{
  "rope_base": 10000.0,
  "parallel_block": false,
  "init_std_qkv": 0.0168,
  "optimizer": "muon_variant",
  "warmup_steps": 200,
  "schedule": "wsd",
  "decay_shape": "exp",
  "final_lr_fraction": 0.05,
  "seq_len": 512,
  "doc_mask": true,
  "steps": 8883
}
MLP neurons of a small language model. Each row is named by its layer, matrix (up: input weights) and neuron, and shows model dimensions 170-340. Each number is 128 + 24 x the weight over its row's rms, rounded and kept within 0 to 255. Numbers have three digits each.
After each neuron's rows is what it responds to, as a language model described it from the Wikipedia text at the highest values.

L2.up84:119142122094111148108118167130122119101163126123170102137106123065112146141090114135100116136077130159126099148096162133121141111112075106144103140125150116140148134150146151156152081120129127122125129158160133119128132167138117133164142093128147125145116165104205137168140089159138125132146133101093106121121132078144123130146104176125177159082095169140066119138133101110104107100101111120109098146104112175158106116093135142104072175131137137106132149148127106102119130102123105108110061149097110149100105145132
Short common nouns right after an article or determiner, often heading a compound or taking a suffix, such as debt brake, stock market, woods.

L2.up233:146115151144138124148104150126058154127143133123096132157120134109124138163062120113163160126081083128139107095107131103085133102103065126144140142156137124100078123122113140102159127119123143117129120121111140152131139147157120131153147147128148178125158102174103141108135197158154116129085143108137115096091167080128148131112082148130087101126158147099122140115082124141133123133082140118162132103133110115114091093153152133134150126080086137141140141149161119099078125127129143124142117184094184157137139103130
Verbs, participle endings and role nouns just before an expected preposition or object in biographical and historical prose, e.g. entrust-ed (to), assigned (to), vice (president).

L5.up2492:138097105086101082130101141125160163134127123116165150133132155130125132142099119084107138097149143146107138167169118122108126108101146166088119115146071073129063145149153132142133146103127130163170110135053128125084130151101102107169122111115129133078120177130110112142095103112124112085098105151118081127145111122083062109138118147173165100158160148119089142126135124158067124130175141148132126137158113187067159144120117140137123141140124137129155162113154141107118080096129132146129138122140157111154117126143
Fires on a role or title word, or the word leading up to one, after "the", "a", "his" or possessive 's, such as "the CEO", "the band's managers", "associate editor".

L4.up942:135133116166081143141159111144122166125097149131123152178093137124089167088153133143170122151126165166109135096169122132093102158154149064132151139154136141146158166113084104107164165141133110140109159132118127127121130145150091101135096147121138147117132115104110136138112119116125112124136125136141143097146117150130151156138151143116126088134079122172141133123100103163121104117131135136133117170096110093137145146174165112142086113100147095190077165108161101162143093123148135122111155090093152125142130126126
Nouns and participles in Wikipedia section headings and table captions that introduce stats lists, e.g. results, classification, Honours, presented, record.

L4.up2305:124168116076119099094112112124124145137104096149140160119110129140167141146120130117133097087083172140129132128097148086068141117106107122136110151125105108135099156140098136135119132144128118131128118127102143132134117169142044147131142108093133128132088144153170132136139093170159141125121115147142159134135118152123107168155131146148161160124092129119118083136121158173124129086139120179158115094093139099142166110140153142147106150186128138092127119107125168142148112138138147097142162102183094110140156114145
The role or category noun in predicate descriptions after "as a", "is a", "an", e.g. member, player, referee, aide, part of.

L5.up274:148095153170157104109149136119113150105089125114151131114119126127158148115120158138105141114108162142113123135119145118145121148122146125093124092164122106127125106079116086113100142145179116116100119115094143141153089162147128125107122128120143089136128144089114146106154086135135138099114146157085127097095124120103124093081129103124105136109138055161089125111146148124111127099118123171163155128136107140155145074120131131127135104110072153107144121147091132140153116112144162119133163180131109166172086147133
Nouns or word starts that open a compound or noun phrase, mostly video, plus credit(-rating), landing (platform), contract (extension), motion (pictures); also table separators.

L5.up240:112159092123166118108113130102143112130124093096128133169082125079141159104103111127128158077139156154161140134180135109120130126161135098112180136157153152135129133117136121147156119103102178120108105172127137111099107134110124133088139176163113128099112135089110114123104114125104139153156132091105121135139153117130175142146146180069178125101137118098100142114140111113123142142156139141101079139140086112126061128114153162126092105139127106104086119133152168125105122125118133090087141100136095130140127158134
Nouns, often uncountable materials or substances, right after a qualifying adjective or noun, e.g. facial hair, forest litter, wet powder, social injustice.

L2.up297:147109148156116137124118119161149126112134124124141173106123112176118112172131115072148156135103143086102097115154169137154134144134128135077160127145167124102154160130152106119120080178142122137142128141130147151114153107111101081108153147122148115081129137155089157104119123122135134116128093144141125139103115101143154083137147115130140095129163143152088127111145120136147151096111103146105150118128136104140097160083110143141142129101096153096114144137152148105152140121127147141124162127112153114117076106112
Nouns like video, sound, music, audio, and track, often starting a compound as in music video or water jets, plus weaker land/water words and stray name pieces.

L4.up1120:136155111096134125157117162107136164120139146130095151164092129067097094166105125110114161131128136154159151127124121135120097095133089131120156141095144153125111123157120123111156107163151134143142163130132152109148120171135136143112149101144152153141116127124090105136153118132137092113153090141072137132124179095137145137120108157120137147126130074082156172105131115144141131087082107099107098139087099150124166177121150152126084133071119168123126120150140144137137094145108095111106162119123108160160109098175
Head nouns, often mass or plural, for possessed, transferred or recorded things after a modifier or verb, such as money, land, evidence, information.

L4.up1145:131136122145093113082139117142146132130130143096162153101116135089109119152126129111104110140154099118149124125140133146112114082131135093130144125157133065125146181128058129132193124172198079150107125114123156124129102126117103141100148099159096081141095140096098127151120140107063127122147125137081113091128157128114131121124128125148141125115122120120086103137152152127127128110117103109144134134151131121088134083118136121107161133117123075068119119127158146135165111137114148151123128110118160148151129080149
Nouns for things granted, held or named, usually after "the", such as award, title, name, medal, contract, rights; also some mid-word fragments (ter-r-ified, en-for-cing).

L2.up254:092149118099101069144129162109129146106154128123088114106111171151131098105104134153105113136181173152128107117132130127136120127150107113121129125143092109141131166127140115134129123148108132129131134148134124156166112136084118081131112115134133114145125103151128126157100120115102100127110172089160127150107165165093091102161177086125143152147170113144089154140152134140084140068114137117105065108138109123143124097133154121139111124106104089136134103124084129150152083150131188134127110153118122129103114092116
Mid-phrase words in section headings, table captions and header rows of Wikipedia lists, e.g. General classification, Certifications and sales, No. | Title.

L5.up2518:105157115131102109172125095116124118150122138083128145125144155110118122151116143135119141093156146127150169102114140162124116125112136152075144136153114098163101159126062166128172115123113110120124122137166112112107093138098127115135158117093135150148143091138114064109156117120091108140078134128150135129139120186137137132141169095108143111117076128147164119142111131120121135127113083137135147161135110125154137163145126169103152155147117125129111126096111153152138126160140093147138183094138168104096115099144
Role nouns placed right before a person's name (head coach, Queen, manager), and label words opening a table, list or results heading (General election, Candidate, Track list).